MLP neurons of a small language model. Each row is named by its layer, matrix (up: input weights; down: output weights) and neuron, and shows model dimensions 0-255. Each number is 128 + 24 x the weight over its row's rms, rounded and kept within 0 to 255. Numbers have three digits each.
Before each neuron's rows, "fires after" lists the tokens most often just before its 100 highest values on Wikipedia text that the model never trained on.

fires after: " ", "-", " G", "9", " I"
L10.up279:146190110131077115140075108114125120094107119105126117147144138149162096122108119122136111142039084106105130150146169120132158134089146088097074105137102112101157133105117120129109175139150122131121122138140129117122141098138087165128149148134080100135143111135133064117123138090077129149124090126117106101107110132086120154147117117152163178119133106113160147129136120142138132165162158139158130125193118119139142115143152123167089116110122136137131130168125144141118121144151174118113127108128153164132121133132133096136075138142122151141118120091126139111157144147115111160144102154098127177157112134150128124113142132078125121112161132080121096148166134123115096148085126132116116111067137112136127128124164171136177090128151152088119121114110136107117165106130109
L10.down279:140170150116158120160137132120101126110136112144150171164121120146180132131145144158092137105125095113137104120125120112166124143138138118108120127164135107123140097122135136124131149139149136099121156125076130131125172045105155106103110126114103120166137085138106113135120178083164108164122132142136081137090129101123149172152124124135127143151126141158125158098145104162162116160149097154111095100166152132092164093147132085131144135120116103140101123146109128131141152150120107145138116134096136117104136113102083101198095153104144108089129138101156102142139119127137105176115147150131099117107166141121101109134114140132112121133116145186113136172211143085102099171146113108116127183092134068102117143128140148117130161127144159121134087130124113132132123129112114

fires after: " ", "-", "th", "tri"
L9.up293:139141084147114110172149138101127096120105136141097185164115142119138123113104116128100125130102140152111122103164122114123097142147155086118174130116127149134134151133121173127158139101127157157111126135136178162157146150148128179122141109115101116148129088158163100136142068134131074168092086151152124143124109161132123134101120132141152136165101123105113155140151061142108148060103119106138165105110097153114123069123117121140097095082099155119150117154114149104146159163134147130103158126136123154132118142107124151118129139152113111140119082111150136141104107130108127122129122127149128138079107138128131110125140146120123110123102197129145177142091114104129135127109163161115155100095121123126138125135120202177118114135199143093139135142113110119103142124158109
L9.down293:149113158098092140118125169123095125118151132180138147168119142141154084120144092104134129150127153156106099142088130139132106128078154137174083144104107080200098125127109098115126142173157122129126126131117133129115174113127093149136114124111132093123146149127079114098116149100142122179122129129107089154122127147126144107138114159104152102152126123148133108126150179112140102149135142141158112137126129098129163088104120073126150088130121143064131151144164155124113138144113179132123145135163134127125128138145116124078113127126145153102109170119138114136150121099125167124136131168129099093124126124124123098112130122139181128131130122206122070080145091122098160105122127129120157118115107115124106173132079125173138162108127106118118087158142165111165117115134105

fires after: " ", "s", " he", " p"
L10.up677:145141149109164169142112118143161120111052135163078108094144154118115093115079120122136099129160129109145114114115145113135100118116114119119129149121145148126112134139090120157063116132139121167136141123142127152153164124105109126137123121125126160089151126162106109169116122138088126133112123188144117173143134156110136157158143142161163133139128130150123136141138128082129100134078118119115103137163183114102137131092171161131147127117152167130175161140138173105101121087154159116153086157118143146173103127111140103152158115160119139098129144144137138105126146081107118142090096117150114139111163118083145158121117120154130130142107126134163159123154097143133146099106036110151109169128127130122149145158119159105135106093149128172125128086129128087103136140142151
L10.down677:091124116146072119110155129068103095120152111143143117104138157154101125135178154159119143109102127157102162162132148134130135145109114124154107106118146107083131105124144133109170093140123126091146110153122146150110159132131192151135148114136098101150111128108186121132132130148155125127114118113127094128153097118113113079118111149135118104117137109123154143137109159160127128111122077144121123139110097119191111132125138122135172137103134076153113124125123126169150167145119117116124145139122152136115132114150138191125107100121132153112118137151108131113114159096209098132115150052103115102116094140095130150150120152088104168115134146181120114147117141116105129128126146161113120138124125177104087135145119105112126153174111113102170110155146092174147109164092091

fires after: " ", "-", " (", " of"
L12.up446:036130104134152146145117137171143100131117117094112125163088115117148131143171157138116141113138093140126154146125135122129113116153120090163105092114123139111130163121144106152164110139176139139166080143109154054121099134133079133143137137159139113144120110121148088111128133094143120102114124146147100107154126171131120141090162110124170111058114123128112152100117150124139149106108175119122111128121107131137123107161146148144154103120112107116129102112110102145131165134194103125099123171126119115119140142137146091121083144137152094178109143145141148168122139138129139140146111172145125129106081111143166171089112120099134103087110086118159101106099142147110092115141115143083129112134082142124109166164129116161144127139160132136116149178132101106115157138131124
L12.down446:155113119123111132123099124140160129082126185155139119089097150120158120109126146102143121126152093106167085173115097107126147093152104125067157109134134153121105115126133115116129110154113112152122153139149094145162143131137126120105121134095094153128097088140123175188124105117120154084153089103134166144122146096150125135134082132146127108152163143148123107131152079115098149098112122140163153125150116099153121114155108143153128116114152138149111119182133098122117133113135114166129139091122100147075143125167099156164127161091094151105141117106094133157121144148138150160093128125173132128129116101120109101149184115130172071131126138129142074079130142135112133108129163146154132140088170135139092147098122139133085090146159124144165098130116162149141159117112138

fires after: "1", "2", "s", " ", ",", "ric"
L6.up209:132115148159111121123131085116116063099107144154125114139143132149145140146092112165099128105111126130121129123128120137155119150151101132072125115077141139134116115107142059133135130183094127109154154143117096163178133082099113096156152115115107124130158151116122124138130121129134140081063159119116177130140157083082157137157117101129147158119113087157096115101170107145179121150120109152157137137109106158151122092154109140126125142111134112075160116088141132130144139118116072149146111121110164111158135146124124096079176129143115151129124088145143152083142166164148122123077129116117117133127097138154109113190112125108172127122122136146131124144176152160112140138111115125137123116154124134150109125158114115093088097125158158126119092155130119142147143165110114
L6.down209:136135110152135095079128179102113153081131093116152103137077094121150105105124124120116128163162095145136103127150117166141169120146117125165116133189158135148124130101156108147136123129134098129146124127130134092128120185144163152160147126120106116169099177159157141147116142073090169124133106126135119125154102134118157117128132134157160105110147133111178111108124188130111166130128167110130143092104127181123145075103141130129112083129113129110090136132134131095115158148120159115154119165127113176124185124161129123128118123128102142145118130154117115115118127095163079109095107097159139115046161119135120119125167135111131120161169146116099068128125142144143120184156136124125127094153111144159115128103128106136111136134120116142103124121102147127084107129126137

fires after: " G", " p", " syn", "P", "phy", " P"
L4.up7:157112119114175166129125117160104147107112125108150132146137142107183144145127127075151152108128137129098116079155169136126161118124134119141141095149106127106112111115137137140122124131113109103110115145105170132118187120109095098115128127142113132113184106115127162148100143135136062089112110147144100134157141117161126119140082114167066089105158150089133152106088099101150077119138150140139136168151128112136143131134168105114109132110138116143123141154126127130122169101182137126144115128114135158122099117096138126133094113151116159187134123122147110177117144111123165140122141102159138175130092096108083131131138196142165113112131138103065171117182106159139128085133113126126113104124131132123137141109133176133099137103105123101118129096150147113088143150134163
L4.down7:119186155105135166113101141092103099120089148083104092132132103121145132173129138113122126098153126128156117063133121088157130129109105138074103100119107191118140183169117110122084122079131160103141107084107135108146155083136121155161162106130116178117110140131082153125125130098129105147139171158153128160160109135145135102161125113088122105122149114161132119133095139098115118143132130167110136097149132149133158133111154107125109105146116117098139133129176141168127150123127164076128113157177153145149084079161109094126099154118129141118124098116099155133090149140156136121160132117095123125118144121134100101109091139155137161152097137141108170120120149136080138086118152139127138166134094146113126112137134128091105144119105148142114140150112157132115139114103156

fires after: " ", "-", "era"
L11.up379:065110163137132095124094136111107116122107099123116165180111107146133113145118155147134096164152146084143102137131143104092102145149144081146150184139137115106136116154158119127170148110115094139120147129153131145142132178150105167115164182129112138136136092114098121091120145148108115100092148120122118138103121150156121138112097140160147149138134153139104093151117177128141108168177145102108106108133136128118146100104133086161087092139161113136141132128161133161109164142133104168104060147145120133136128107077118104115129167143104131163121152131098107119114179130108147145109111134124167138098089159094143185120134115101139121136120132145115126128113106106125132084114069104159103133142115120152115162126063123123138137100152129162133099171112136123139121145111104
L11.down379:118143148113128096135107127115141141180128162127111147117129104135131155127127169149139118153118173140135173160124134167112152126137127117123168063123142137109125186134140154141161122107093160109146143125122149135154153105139142109109110092176144139126164136097149111122135120122110150160122138157138123156140111148129117121176140160090121138114122129130118127139154144142097111092092130126152153121094166127107121171145140107105124085081098118121106135171170166111159138121170131124117163103140115112144150140150127104146148109135087131141118149099148153153160113157119094107115154117133139135107118125154156092140086126123123132106166121057072154091092152165131121163114178100109125114122172178139108128143147088123130100137093073150091120125097073137145091115181123

fires after: " ", "s", "-", " re"
L9.up599:098145146105157166110153136114112102139112077134119152119161110154172117133070168109130127137116095115100132083150168110123152142102161138141113111132125116096110131114155127145116122114132090150118100156129137083156130155115121133148105191111117125137099116200129101124087162129146152122104061127178116100115125127104128159159126110122131135150119092097100075077125088084109154133141136173177157168122154123133102117103145121106123118079125097119102170099122133125157116124123104154100122154140120081174086096147102123123116111180108140136128150154144120115131148164133136120127130135130150113078107120126172109141131128136134108139117137151158142155123106152109122124162151155133069115141119137105122123124100146131154097098111129174153099159149129145084130116129120
L9.down599:090111142127118120131128121137073136122133130113121130155110129133129115122139107088137123118089122133121104135139119100084117154137168103161143153152123165099128118103131109159117102061126134164143132140144125116118159148115093071174117123140118101158101123171105112135119161136130117123142141156142135126179174101138137127144111136135109122108133175106160086138130113103137137090122151147084132119097189124118104137148131161120075097101154099155132142137136100161124160212129119124133146106109135154149116126129077148149144126099090167146147101146111142142125114112138079102109141141119111143152146167142190141119092101083146144108128163149142118143119089158167116159108089136158093137111116174124138129120104127119117094117120123134217125145114089122117139143103124

fires after: " ", " |"
L12.up643:115138158149134126107126114127086130121151083123145158135104118147162117125161147114113118152093135119072128116136122118143151130140121102088086147141113145125130135083109118123118177125128170154157107109100109110124115146130205134146100126138129124122111078152099085142112086113119149147129091163087115148122143084153136141171121106149146135116195089112107159115106142105103121074140119142123110144108160152159106110108125103126113138143102135148121127147099108110139157142151183095109141183143124099136165138053106155126069160101141140105163094132113159137136134151129130094154119133124155120162179095100154148092132122120187149144152127120104144087158146116163157146129145140133116162109101148120137119109176103126149120145124104117125091129106112152119142124111130
L12.down643:118117082128100092104146192137085090128119149127125164127110120125166116135182109164122102135110126136136141086094124083135114099112147147150128105130112086120124136079137099101166095176116142123123071131158151131115104159125092148150134130108079153104140135143137118095155157083114119164133142129150111105132136125177143122157085120077163119147144141105128105149138155138149137131129108152140112118136157122171118108154131145158130120138131120128099154146081147137155118136111143142105135128122149161085095113103140119116141132131143105104110111138106110150141148106176118115131139132068151120116165114105162121160082140137093161137116121094129095189121136092168109170112144104140112081187145084102104138120100121119100160091149096154152153135128143159132139133127147

fires after: " ", " p", "P", " P"
L3.up751:122144110096154133119127129091110091124120104112099172134158122090113153094162081122172160115109151165151129077126147079115095101110127114096098097125143124131121148119148161114163127111152111100127109119143124109131123131098121140132127092087179109089122117135099137124140109134117073134114110117139132131106163172126130159089134158099129123116115069159128150122135141112144113094098122143166170135124183123087131152133177142117100127122135135150164123117191161126107151116133132107145141146138142113087159103104127118113073146164108154164086124115125149126126097140095165088090112143179159118105140126124132160106142137158155098146161151157146123128121155114181103139119131125106104084123127163125174118118152158140125143116101126140177156080121149127111157121148135
L3.down751:131148125132183131122107173132112156135106109113157124129170134139128161132110102102119142163144108135113108114173149103140115099090139134127179132159137136149128126098147110103144092129138093152107117135165138093073130120089111137138103130090125120131137078120141139137104153111098115104123131142162115139130148121128096144150101119134192128098139149123132117077121106108148116115166145135148166079123179155129131110107125170072094117147151119122134125128159134123122109126086165134146106123116082093089105119113131117099169135137157110148182131150105147136166144092140140128110142120140169116098121107131144121094105134132164059161124123121153126093125135149141158133122100193107150153150090200141109101107131107146125142106100172165161119127122136115160149116084150

fires after: " ", " ("
L12.up540:121116066137110137127155125122118090101150104128108162113129100087122066119119128132104086166142134094125116142146153114087189157191097128135127089168124170138146140099149148151123129159122133129122141120154135146102138163117105112148091093141111161119123147116139136146177079093114136136086122141110165078099157115136160156149159133112127119114127144081115137124107142090126128119095141137125121153173108160122173142146128148113109134122144102105159139167146150118149160118143181114143105177095180116129131128062125110136072138091110139115121117134154161123128155137149140146095126107121115155136138156071173125115159101123137097113123167184172139116141151094135102105131154143122109112126142113128110121098099130145136087142115117138130136096107132146104112115122125
L12.down540:104099129128097133143101150127105055141111138107129106143135148110093131127127086125126135112155118124120137175125135152103163078142179101112141163137145112155129105098101131161162147136113107107138122164141109149093109118149155110122141136115110113147146125122122146117110190093116130154123149106182106122161138140148154114111091134124109112129132159140117089140146135108127105076124090153125097120169119100146105109110093143151113164105100136125097110132148132129111114150136123086134152140099155110136182112116074121109130118113105167137145107141098115150121112145145083106121104133114141118130111153122148153119105125114143105151144092175052129127069118183174153131115125114127143163157069160099106140113110127135132151117124131141149095110088193115154151158101169

fires after: " ", "-", " \"", " in", "s", " re"
L12.up72:085125173112164105100161121157111143125129160104139138179111126132119116093142140108093157149144114116170129103114115135115138121140162070098124146148149099119107157125131096156124135130145184100104047140133148120130166102100121143093137090132114099102073097160144107096149125071114131111109145134114106091108166092136133115110105122108148182121109111145142115098106145109137142159114132102142079112134150106089125116140114171105136109129091146119115115115167149141129103145124121112030150131150106173133145128129116120143126114124146114120105127128114134092145142160122146122143114144147099099110135149140119131156101168122146127169184109151089158120173116122154104148129115125123125166137164132092145159131104095176104151109139139139113116121168110134137140112143162
L12.down72:123138174124134144130118077159114119130140149138160105176117146093118123117166174161114104130118181130112159137099160139153128096101165146105144096137107141095091120137116091125113162138176133146146121083132146130089112126165102138113107111106098120089133154094129135153142139141157134095129135160138100114107119121145120128106132135112136075101159124141163103116124129113135080141129127107168129103132162147112137119183151097121154154152103149129089120151108117125125145120142141169071192146144154156135114087132131127129148105098120118091100152107114142133120123139127121147091083139139154124157097110094158108144131179150145087095102087079156140171126089067138130132140103120146091130142143080137118110093127126163110160099158120137119153129137145146104117169136097